config.yaml
n_layer: 12
n_head: 5
n_kv_head: 5
d_mlp: 1280
qk_norm: false
init_std_qkv: 0.0258
grad_clip: 1.0
warmup_steps: 200
schedule: "wsd"
seq_len: 1024
doc_mask: false
MLP neurons of a small language model. Each row is named by its layer, matrix (down: output weights) and neuron, and shows model dimensions 64-159. Each number is 128 + 24 x the weight over its row's rms, rounded and kept within 0 to 255. Numbers have three digits each.
A block is one neuron, or neurons of one layer that tend to fire together. After each block is what it responds to, as a language model described it from the Wikipedia text at the highest values.

L8.down152:156091130103108124120146106169112174107079150131144112132119154115103096136106141113134136136118105119084134155151131082166135098112174125143094149122163116113174113132122126140118082122137117109157113124122155154113134116112123125148150144132179105104115118126131137152168142093120152133
L8.down275:150124141091152093120128133164115121072136115135157106057136112147144150126111114114119114094158164170117126123115078096115092126137129141135190076079111142135156162106085162161169123142132118145142109106093103148109146135158148135168115136127108124158129142154114136149133112131131168134
L8.down320:128090129152117132132161162124134147155113156131155079110139145144166126150171154131100110115171140199175149102154130092156185120095143152077149120142099078142137152120108158123122114151136179115126119157109125127171149148181137136154122134116123143137102085149144147103152098093125088122
L8.down344:072164086134115103138156128093137130083082116122076154150139124102111170107172131124106110120151120126127150120141102141121111119151141122125108094125130163095122156155135159129106127092130124132167105169148127134140178121167132138147085111090118171118123130122117126132141117099110135096
Word pieces inside personal names, mostly Slavic and Eastern European, in tables and lists, e.g. Ivica Mornar, Biljana, Petar.

L8.down79:154141142126083136148120144166120138099121092131128128139122152117111105177109125155089124127159099133128127112137149098129176102090123106128107089135131094118157150136116167133094129186134103154090138114131168127128136164129127145134097130166136132147142103103089093147129119128105119117
L8.down447:130138076133137138103169108086121085099122144154136106121167135171125179081144156108118158122129108112146148152112163108132107111133142112114085127132148143146094136112163088172128157129099143105113109202161106111110177151152085093143125128109129124149119124153145134091148146102131157140
L8.down451:121151117128125138111121126128143145091150134144155126127111097139115182134140155124095126141076136143108125147139163131103136095100118162133153114113154108141144090095141127085149084118131087129130119206167097113129124121129117099094131133125146116137131140127125125105131133126136111109
L8.down877:132129127109149157115161149168159134155164106150125117110174089070123104126181088144118160147162110136106107148095146119124128109152181133124114074079157143137117119112132127152116159152116150121116132151114137174091105123110113115128125113155095078126149122169139131141108115112154080125
Inner tokens of multiword names of organizations, programs, laws and venues, e.g. Federal Waterways, Presidential Libraries Act, Credit Union Arena.

L3.down1117:107129150141099168024160093110151137143092104124141163170115115145109142086189133167145113112089123157125115155125114141135178128120143122145075111118150116101162105148141157125072122115110158122095134165125110103120144138115106137156131103151145121088126141119133129102184146107140122134
The last word that completes a multi-word proper name, such as an organization, place, event or title, as in Energy Center, World Bank, Liberation Army.

L8.down101:133151118139079125102127110186117146108140126122153143114126114199102164120124145134080102094141150122149140109166156130097163177109145096109130119097117172118091153140177108128174152124122114130117077111124177133126102172133134137098090128153089114122128138091139103092099119143121132129
L8.down277:085100118153108148167133123139155143149126166146086132074094100091129110133127150166078108181145106082158137131142142109120129110150127126132179153131109108088108148110129176138162157111161148118156147099112127078146116131099105116116121129086122129143111139137123165130104137139133121143
L8.down720:156156136143115141122102129160145114126137194160130128160147101214148068106120123120154151137114109131147139117101141117115146139119110136098100130160075143098117131120120132116124146158146137110142072142110128095142124136092118167107142158113117140119151137149145135136040131110122118148
L8.down779:139174157118112091145105127139114151108105128174137088085093123124168169098164137170107141137124162134161118093124132125115089155150120142113149102134151099138126107129128107110146143105105119160103129150109092089103077155143182121110115129132129131129126141131135089095088161124101137135
Prepositions and function words right after legal or criminal verbs in biographies and news, such as arrested for, charged with, jailed for, accused of; weaker on scattered other words.

L8.down80:154104153114173149137128143142129089120157106140161156131131118125149172098092089142101158131123144104146162142163136139133135101125155135090094155126126124127126137119076087140089126136143106162123106075068179131146100123072150170111130181118113134163175106138148153141161146144093180157
L8.down421:163133127128167147126143121139152176128091141095122102125142156130127150146129137127146095106169128083153135128117139168125132123148136138131142129125116106127132139172088149103065118090097141136095087143156127152166209158111142115165101131146130125105089132144161169150106124156101141118
L8.down422:127139159088161116161118132127142123153118085129163125089146123153149108144146138062118133129142152127117143074138126127098135153103109125139129130162131129082167133104099136134086136161080173137105105158096102147112113174091171108085095175146138113119120089163147174119155164156149119121
L8.down509:148138155145119110145111142113130134163166125189167117111157129092127165134126139124129140137147091113139154129092104128145132111132146137137130168098133079152093132086111137164102126114152088103130190101133122105092165122124194114127123135130101176096101098148092097110161118097105142096
First tokens of Wikipedia table cells after a pipe (February, R, Set, Championship) and first fragments of split words in prose (c-ite, re-versible, imp-rudent).

L7.down400:087121135141112117119147144131122149133118117114106184133138112240129119131153162129070136123177118147153162134167134184110125107127088153150118107108099088111081117155111147147080141121109115130113070138143135101146147112128085139147112121141089128098132127141163130132132102156102121172
L7.down401:154133119111130115134132117159148151141113123129110133142159109170119099102167140130136138124103121115142131107128141164133149111128122106173144104117147118134109103116155127102134097135119125152106134128163124180131129184126140111085126108158127110130159143121131069141092126198152106106
L7.down706:136149131106087119128112153136114173146145102126140149114095127162107125114124117110144129101117145174142148119140113148108109136142164162129129098137132099126138135114126103154117123148095150111126116103103121134123157098120116125108124112110117097134154143182151099156090117096142175161
L7.down900:140176094117115155147071129141118107138118139141146107080146147163154104136085101165134125136179157161168170134100113132104152095071119112146158086120137113138091109148146122116127154150097119127130146102134131163126137158122123125115126161153135100163147151127156132106142121132123120125
Determiners and possessives (the, his, its, their, 's) right after a preposition opening a time or circumstance phrase: "Following the", "During the", "By his".

L7.down43:164097143122139117119136097136162127135118119135090122137161115090108135149144125112111117114128158137159130153141126168120117101158094162154109121094152135117144156152127129131165192108157122128113118127160151100141136169129076144170127110166133111131138139120099129086130187063140104106
L7.down436:111163122149144135117119103139143111047105135110104083154117114116119152098137147116104132094136158142120114098100120136117148098109106144134128158125130106062151122097141086157162097132121076087118122108104147114113141132088083117069138108147107118134100131132085144109122096144124136115
L7.down441:141154184137138118122079158129158106127138091172134131141142121146118127105119199102138144103129121128133146168122139109114161128104101098122096073134159108122078080125132103127114080156187142110106107103129121128146089105115139125153120087123178139121099143141109119109137126102088118161
L7.down1149:130107147134113146127143135167105101091121137088116088118119134099158156115145168137136133154121094153138136127105126130128138160124163141137174083156100096108158106133129133086132105146132130142160127144079106126109087158093148143143095107110093104131132110058115122148092136122137142083
The closing == or === markers, or the line break, that end a wiki section heading or infobox field label, e.g. ==Reception==, Belligerents.

L7.down508:121120205123114159115153156119137140141176132114135131151127150118081121122154148134117115124137126168106138129107115127135194122095130162125128125112132141148136121123108140166118108127144132159135164063095132130182092115102105135129114111114134101118130113122160160145104120125144130129
L7.down807:134114153135134111117127133138106143093108115128150124128109136129084152161109129088119090095115139169121162134101119110114122115119139146087111104113100161075101157127096144155158072182133149139152106121101115151130115105141150164115113098105125111142159114129137137141121139158132083152
L7.down1116:095116106104143130149134114124148122116162117138108127107125171131138128170123130102131184105165168140141104152082097113138129098174135156139123118129145113086109149125137145171150112138118109126184124063135139103140124139126099120159105091108101087152096087123126092178127130126148126130
L7.down1246:126132111147146153101150125174159149160127113127130112149088129086099155153114185109184099176139116140154128097153098110143181135170124140127165098116152087159137091111116140158121114159134128104136114137164140130142141129130105129132119131127159103177105105091149099138122150171104160147
Fires on syllables inside romanized non-English personal and place names, mostly Chinese given names, e.g. Guang-yi, Ning-yi, Mun-yuet, Ji(ǎng); also Russian/Azerbaijani names like Kamen-ev.

L3.down135:150148110127166080150132130107169160154103112126109124189167087149136134164134137175115118131195138104137164148140129092126159133112139156132119113118127155112124110095138103080164107138169140125153148082109113095134101122125097131108115117165118137164116148135114172103104146112109129092
Word-piece tokens inside personal names, mostly non-English ones, either mid-first-name or the start of a surname, e.g. Gonzal-o, Vlad-y-slav, Joachim Nag-el.

L3.down46:082117125101129158116141137090083190118109109116142117135103120124119156138168103112149131140141116139151130110159159133150137140120142095089093058126125112117115162097103186197158127113150148121131107135150147119107142120183148105150115094125131118171139129129163102133139132155092137128
The main verb directly after a sentence's subject, usually a person's name or he/she, in biographical or sports narratives (signed, joined, began), also === subheadings.

L3.down848:143136141104119109146142150121129139145134140137103137132135136133146112173128146111107109098163111116135159139135109122100110113148094131113080092141126106121114132124126147114122133168120137115158129139143133139140113152104074137107119114106153145101136086131172130148131123184155107129
Words that immediately precede a coming verb, such as relative who, subject it/It/he, infinitive to, and auxiliaries (been, were, would).

L7.down36:137128110099145120105136146114116112109124123145150120172120113129064158123135148127136135147103124152150147086150131122160120094130120108145100064127108130118154095119148113155106145153112138132079137107153220124143110131133134138123133155158143103142148126108118099104119132095127162180
L7.down806:138149146159119161127176120106111117117150146105167128120122125158101125170142143093078139106092104126117127145172177141141177131168144147126114149141134070196144074125120104113122143136107085150123136104151124118125108178140147103144132107043130119095096106139129091109118130205120087114
L7.down936:141130126164101101147131168168108150133152102117128137104171127113136129131106133163128149114134097127148107132150155126166158139125093128113107089097095123180100111129100110132168156143086130116143115135157133118141123110152112139123101124087161169125119132151145117134111097149128124117
L7.down1266:104140132094148095147175155141120121135130133162112136118123085137121115143156178136135108113140122118136106129143109144112135142119059124166108125138118105151153124093116120117137093161132129125127123148123176092129108128128110114116150116091123170106123134101175121113125104169145099138
Tokens just before a main verb, usually passive auxiliaries like was, be, were, plus subject names or pronouns: "was called", "should be considered", "Keeble was".

L3.down102:087192152150118127126167101129095115137127138057096111078132124102170170092159122145138176125147122143117132126112098097125099185159090142146129105136098142132123124134149106126117131175161118156129115107122103172153105128106128105133179107114130124099156186120190128138117110087105131127
Closing ==, === or ==== markers that end Wikipedia section titles like Cast, Career stats or History; weaker on prepositions such as to, from, into.

L3.down782:178183096143128132098141107150127113147096167158130164150165144104153128107120130114114128110162132145085111088163120143141099143165125100160106145116135136167108125128110116083111117112152133115145154086114073128111171094128115106113106124140102097135119087131153114090116104137097143147
Word pieces in the middle of multi-token names and titles, mostly inside Wikipedia table cells: Prin(sloo), Al-Do(ssari), Nafea Faa I(poipo), Fisher-Black.

L7.down142:148138131135141115110160154162080135144109120164121125159110155128131170080166121132050175121081122144088119117088095101117168086158128115121151132136101149121146143139108159158134136114126126114128129137124111140053103163128110098126136114133146153137116115133144150120109111140151163098
L7.down587:142113101097132116084130143120112147132114117140155123123169113169139157108123151182134118144087097104098159144140133141111108130117116092134156139129163118121105109135129092138129105076134129191118147157130139106121123116147161163117168137113114176111122177061140145114105164152122117111
L7.down647:141132111127162134087181121153108133075138165171146099132103072141085155122111131144101133098130116120108163147113077124118147083163133142124120141140083137129122132180117139101152117124166118149136099152116119133098115117091109112122108100115147109154148115104132131131130142121149156120
L7.down1071:171150127107151142086126145161114143122108101125098102135087100115112157128134128148094107133103103132095107098138104164109141091137132114114117136196108170136149130170159193112131095108108141137141167136126138118113149132121138126131112128122156132108120142129124111114076107134129139108
Function words in geographic location phrases that come right before a place name, such as the in along the Chunky River, on the south side, and from Heidelberg to.

L8.down65:134128178125147146116132142138127138123136117161142119112145121116138169098124080121084136130128139088142115125113105115157182166121118109123142115139122157136182114137116164152131180102158141167158126121123107115080124137143118124139100166164173152146133170166178129133128118134133152137
L8.down148:129183100178153119161099129124100127120120141116103115163114118128150085108121193118137098116113119138121135160134125134151159112100115147128112091132123143098132142091131146129097134099153113127144134125125116154097139123133093138096140086126155169144101153148149150190166119130150129139
L8.down308:149082112144099112089119147125119166132147073108106136163116154138127101091129148123127148128082112092156078166143141101101135132157140140119131138144116120119122136129135139134150133088157162075120124069125158155096153135176131092137159119142109173148124149137065116133152139138125203148
L8.down953:119153084140201147134136131146149112100161125145163153127119168157080120133124139123090135104140100108070114141108135094153149099117133167161164174123136146113104113054116147126108140105153133133136081114122099120146115121152147107165110148157125102151122128145151088146149155130150170137
Connecting words and dashes inside compound place or railroad names, such as Belfast and Moosehead, Sacramento–San Joaquin, Stockton-on-Tees.

L3.down1164:111104126153094142101140157097161143121107139094162106132109125170104126127151152110130106157143135146110151112137126146163157128099162109126138137134089139145125121132167139152124139101126157155115109161098133171168101128125110106132127108154112136138162155116165103159179101129101147146
Prepositions or "to" right after a verb (often passive) that takes an action complement, as in forced to, accused of, tasked with, prevent from.

L8.down28:134144178124131152119120100131110094153060132150131103143147123131118105152097108140122155122074163106101158101159164106137161144104120157149125117094121141105163087082091137161140119146179106123112128131111133152104115141145131143120124091072139110107097131092111154157121116111111140122
L8.down154:177121147128136111160140128155151143079171070161120109111129137112143102119151168102051147097095114132130084130132125162138151098126109112158119163136124106128132099130129113118158155175150115146138178120103099124124104187139137131130131089148139169129130083150162131153140135143123118118
L8.down262:130119167173142120112160134166149121117094105136147102132129118141170137123147145129123128119148125117155107156147127164096114136133122116097107126144131094110137148154167092137177108172143100129158133099177128117093108110154145153184162085136127137148134124134105129128155127159112090153
L8.down297:116145132168158088157121081070114151157113144105142103119105124161094153124100130128119147104158115138125109079109145126158120131118151141137107134147152164177075120087103085144135103143132117105155134138093101120140125146114120156134150164088101164125133114114138131152129155175133097129
Past-tense verbs of movement or change right after a subject in historical or biographical narration, usually followed by to/in, such as came, arrived, moved.

L7.down148:111109083174124120096129120167139113122103155104094134164179124138107158130095129124161137140136162156128107183124118149152130122137117137120113112132149171147109096127187119165077135134155136075123128117164139142145103132136147131125110125091170096063165145113139119098112130096130101123
L7.down218:084149115133130128127138133103198138096113128144099129105112123094088121142158131086123130142085124135137083125132116133122138072185088120155152093121142116109127157060127130107137141099083097121107106091150095109167192196126108130135110088107116085145157119122173122073120114098169174118
L7.down556:144145084133117126160126128122101132117118121069151131160154109144110117126135110157138115144115159130112135131093121150122133115109166186107139174103138154122129135076118114118049114124133114151189134123130134131106156136104161153134131102102152161069169172136116163148130106128080166123
L7.down1150:132149124106149129180132130107132186143173138133099152105157163136143104111138152111091141093159143141092139152141130095150125108123152158103121137119141177125119127111101119160033090143079130102117128103176172147136127135133132144061129123126142111092146143123103135154084164117123125128
A single capital letter opening a proper name, title or quoted term, often after a quote, parenthesis or first name, as in W(anna), L('heure), R(ijksmuseum).

L8.down51:122090113095149152098136150126136081134137119135071140147161171124124090125133107144138120161126069168136161141130121142141105162097136114108073197125099096164101140136118147180120152113107147130178134089121139139112152118122130124128174136118163144137097124130148114133113136098111129136
L8.down108:125138117125071115055142148137138091149176121091180104149155106112101107145144104102107111114114118155094129115128149127127111126169115131153085148128107128146172154117071174122124151118131114095144110122140125142130100148147131151111153095145139163095111154128119112139159171115136144148
L8.down1218:130143104110134139125147116133100108137143172135149127154129089115139203110112127123122138107137150113117118145142137152151115108115144129149127121093109101137167122124090120098127168148109175140111136126135134114132123127116111099090110122140166100113116162134105091113119107103198113178
L8.down1254:145180138099154115113109118116127115134109085138138159133133088124128118095109106118142116095111100132140136152105086118136121096164161166136120143128120109147128112131132133115098138120154144169154138116172088106089159102124139150141167149165145130120113118143151100118123083157107135132
The last token of a sentence's subject just before its verb, often after a date phrase: they, Yunho, Franciscans, or was after a noun.

L3.down1033:133135140147131113128139100117121150105174124085116103110128130157169100141143111112129117152140149127160152099158125127132108083081131152085115129134121141146125159153099100145166109137116138160159153105126132117114155123133114101171093111102169177131125144104147154079126101092116129203
First token of a word or number that directly follows an opening bracket, quote, dash, slash, line break or heading marks, such as (C in (CLP), =="Candi", -"road".

L8.down119:140129108141137157178150129121094101153121182123129175090122112069096097100142123124122161098154113129129107077141127131098118122134118111101091160140154108121110142151169166140124144100094114134120111120108126181119124096144151141119151110138144134123130153115130119088136174156133114101
L8.down521:111136088141115111158122119095147122125117162110162133094144112105101094123158139106134139118120128138155134170137127096145103138141130141146102125140130149112109158135190136133112147131152071111081122128137117117141087114149125124168121153138115139071142153125130138130083120110143168157
L8.down775:142111130133116100139129173104122106134131141092136120185150136131118158155116090126110093116080138120122167145106134106156112112125145151127136125116084107110144104144142121128138148130142160113141162101111115150129117111142120094096125108139125131104128133156137163136101091111143151144
L8.down989:159139173132144128128123132140090107174115104143121136175115184145165150094133146154125114176095108101106115097114099139128107106101123169144136126112169115166125145130102179108127113133137114133141101132131113109146151149144113105116172126135117147127150132128109096094131085169129071092
Two groups: the opening capital-letter piece of an uncommon surname or proper name in lists and credits (Slater, Szyszko, Smerling, Cruft), and pipe separators after numbers in wiki tables.

L7.down12:155156180121096124102143128138120127089139090137137163122097129129136132140139127128131118129151107155107102149089153118125134144146144133173107131106180138123137099120116130157156105127113111165101172145102148119117128112143103107098151162106086122117083092107159131170130128181161081131
L7.down115:099117179088113096115137108148156086090162153145180092140129130158126177106136146137137121099140112130095088167087113110144152098118116136117123120133184106092105112101138139139129130133144121158093134137188144130133128076078141105129130137125126106105155115122113126109169152129168144142
L7.down712:117076131110132112147129144149121163119175092102128113091146148117147123116136130123130155126172107139134154133152129105091153132082155081151111148122147087119088148095108125132090093114137133094119116116133154145119139146149073197145102095136121128108133101087176152164121139112114109103
L7.down1129:146120149169113125137133118130140142128168107123132101114105130166117133156143113156094145133087150158112146166121109143112082116131152136106133091144131188141110135116135120143103111126123138147096139127134116064111127072117141113146126143177132162122164097087128116135116108114139118121
Abstract nouns, often -ion/-ing/-ization endings, naming a process or action, usually after "the/a" and before "of": evaluation, redistricting, acquisition.

L8.down319:133090136129110149125072154136124136099125159118121150104112119152104121144155179146115162129139182125121104107094149125141127107136142202106124129169132162156126152123139118127094153118111147110143126092162167125104123111096089113079130128111134126122113103124137121168174139126142121133
L8.down448:117101140127129133116142135144155078109159139152143141116117117140079191119141135100129119119175127146127069134118137126138106108178113134138096109150145098159100110146125118133118150156107099146135122120144154161079094129087107091146083116133096122129103154145120125111113126139162114132
L8.down639:143142136110114122122120123101134180134110134103147093120113139121067142116101165134120141148144142141143072128107120114106121138168150169116132123169138150115151126059139174131154132133170129180127097143166179140134120140110161163133101119119121149136147078109144127131091133115126124103
L8.down743:124078132125104138101099079076143129104130126128085130162091140092149123129127177129156114125148166114124116130087104122108122156110158131125122180104132142097137140117135168150056096134177121097167091129151106108126110113137093131108117140149137090156145150171109170146127127097096101139
Word pieces inside romanized Chinese and other East Asian personal names, often the given-name syllable in lists or tables (Guo'z'hong, Yan'b'ing, Li' Jia'wei); weaker on fragments of other foreign words.

L7.down191:092131126134106139124145165137094104092142095129099117087134166108101121171054091133140104147153120120134115146108140162138080085173140120149138136179173108109129136151086125123114124100146108118160127155103120101087117146087122106141091143166123139131137085148150109145117134148137118150
L7.down473:129144125160128117099094147082128128098112113117080113110130134144123149163111135124106094139106119112111121118120137098074167065113078107113130155131163116133106121079135131114175127129137165143115141127166124093161096139153135142144089100153123132133141140148161135177123120140153092138
L7.down830:124119108140152156121168133116125099128160116164108163075104102103114097119111114154115119128148128161096162139141142132101168133109128186134148148120105145118110119094092102148147148120154136126136162155106127102120096124183112120133161100095111108080158131113107148112104155139144146118
L7.down987:105148133148138123134127130110100142153149093122126135149132078108136103173143151137160119111152125118169117130147116136143139042103162138146113131111122152127103146107086136102140113142125133133139110141144126106130137122127135102168098128134103145136155151148137132118142128115132173126
The first verb (often was/were/is/are, or a past-tense verb like grew, went, became) right after a sentence's subject noun phrase.

L3.down822:155109133143174149124068146077095106144126105178129145159133124107119164107166125141130174101104136115118115121146125152095164139156137127105099165154134185107146118103117151140151125101146160145150161089163132068097127137128149164073143129135121137098127114168117124117146144111151203114
Prepositions and arrows marking a path or endpoint, mostly in route, railway or road descriptions, such as from X to Y, between, via, through, ←.

L3.down551:129129099130147128147125107095095099103122143121168146161108128123121128150108109159147114125049124192118126119158116104125130132115152124134148094117099125169182117132088071117129148111143118125115139137120093107124112150104148105141086117133137125130114126126108120104101143122122117153
First pieces of split capitalized words at line or quote starts (Sal in Salernes, Lyman, Variety), plus of or to after nouns like possibility, choice.

L8.down437:141158177153165129105078127109134119137115146102127116159103137116125127143141121158154108097125168129095191134163127154143102134130142131062134128151178153051115104122165144102138118067143154163133166115142111144140105098106124133110122141129139133145107103138136118102087089123089140083
L8.down640:101124127132121129147083172133119098160160120165134168182133129121100104127141105119159178136144123155134163107094126137128113159145155101136134073077084157133138103150083129145123123135123122119121142134137171137126061089131098133131133129126146111086141163121138137171110114087100120147
L8.down1025:124124154151110170148098124146131135132165136135151137095160135151088111112117115128138157154165131100184106161105103140090130175128131154093099127163138128097107160122123149150137102076146143179162117121155111134096142159150184149093167186133107121133144140149142089124111149136089108105
L8.down1073:130137133161147109123127083153151109128156119133194122164149166145145115134088107155076190154163128063101110150088116139129123106122131120175133149106112146126107109148133088140132134135159119164116088162119115101113157099114131124116127116144095181141144095155137133135129133109170118117
Closing == or === markers ending Wikipedia section headings such as Cast, History, Personal life; also of in "Hispanic or Latino of any race".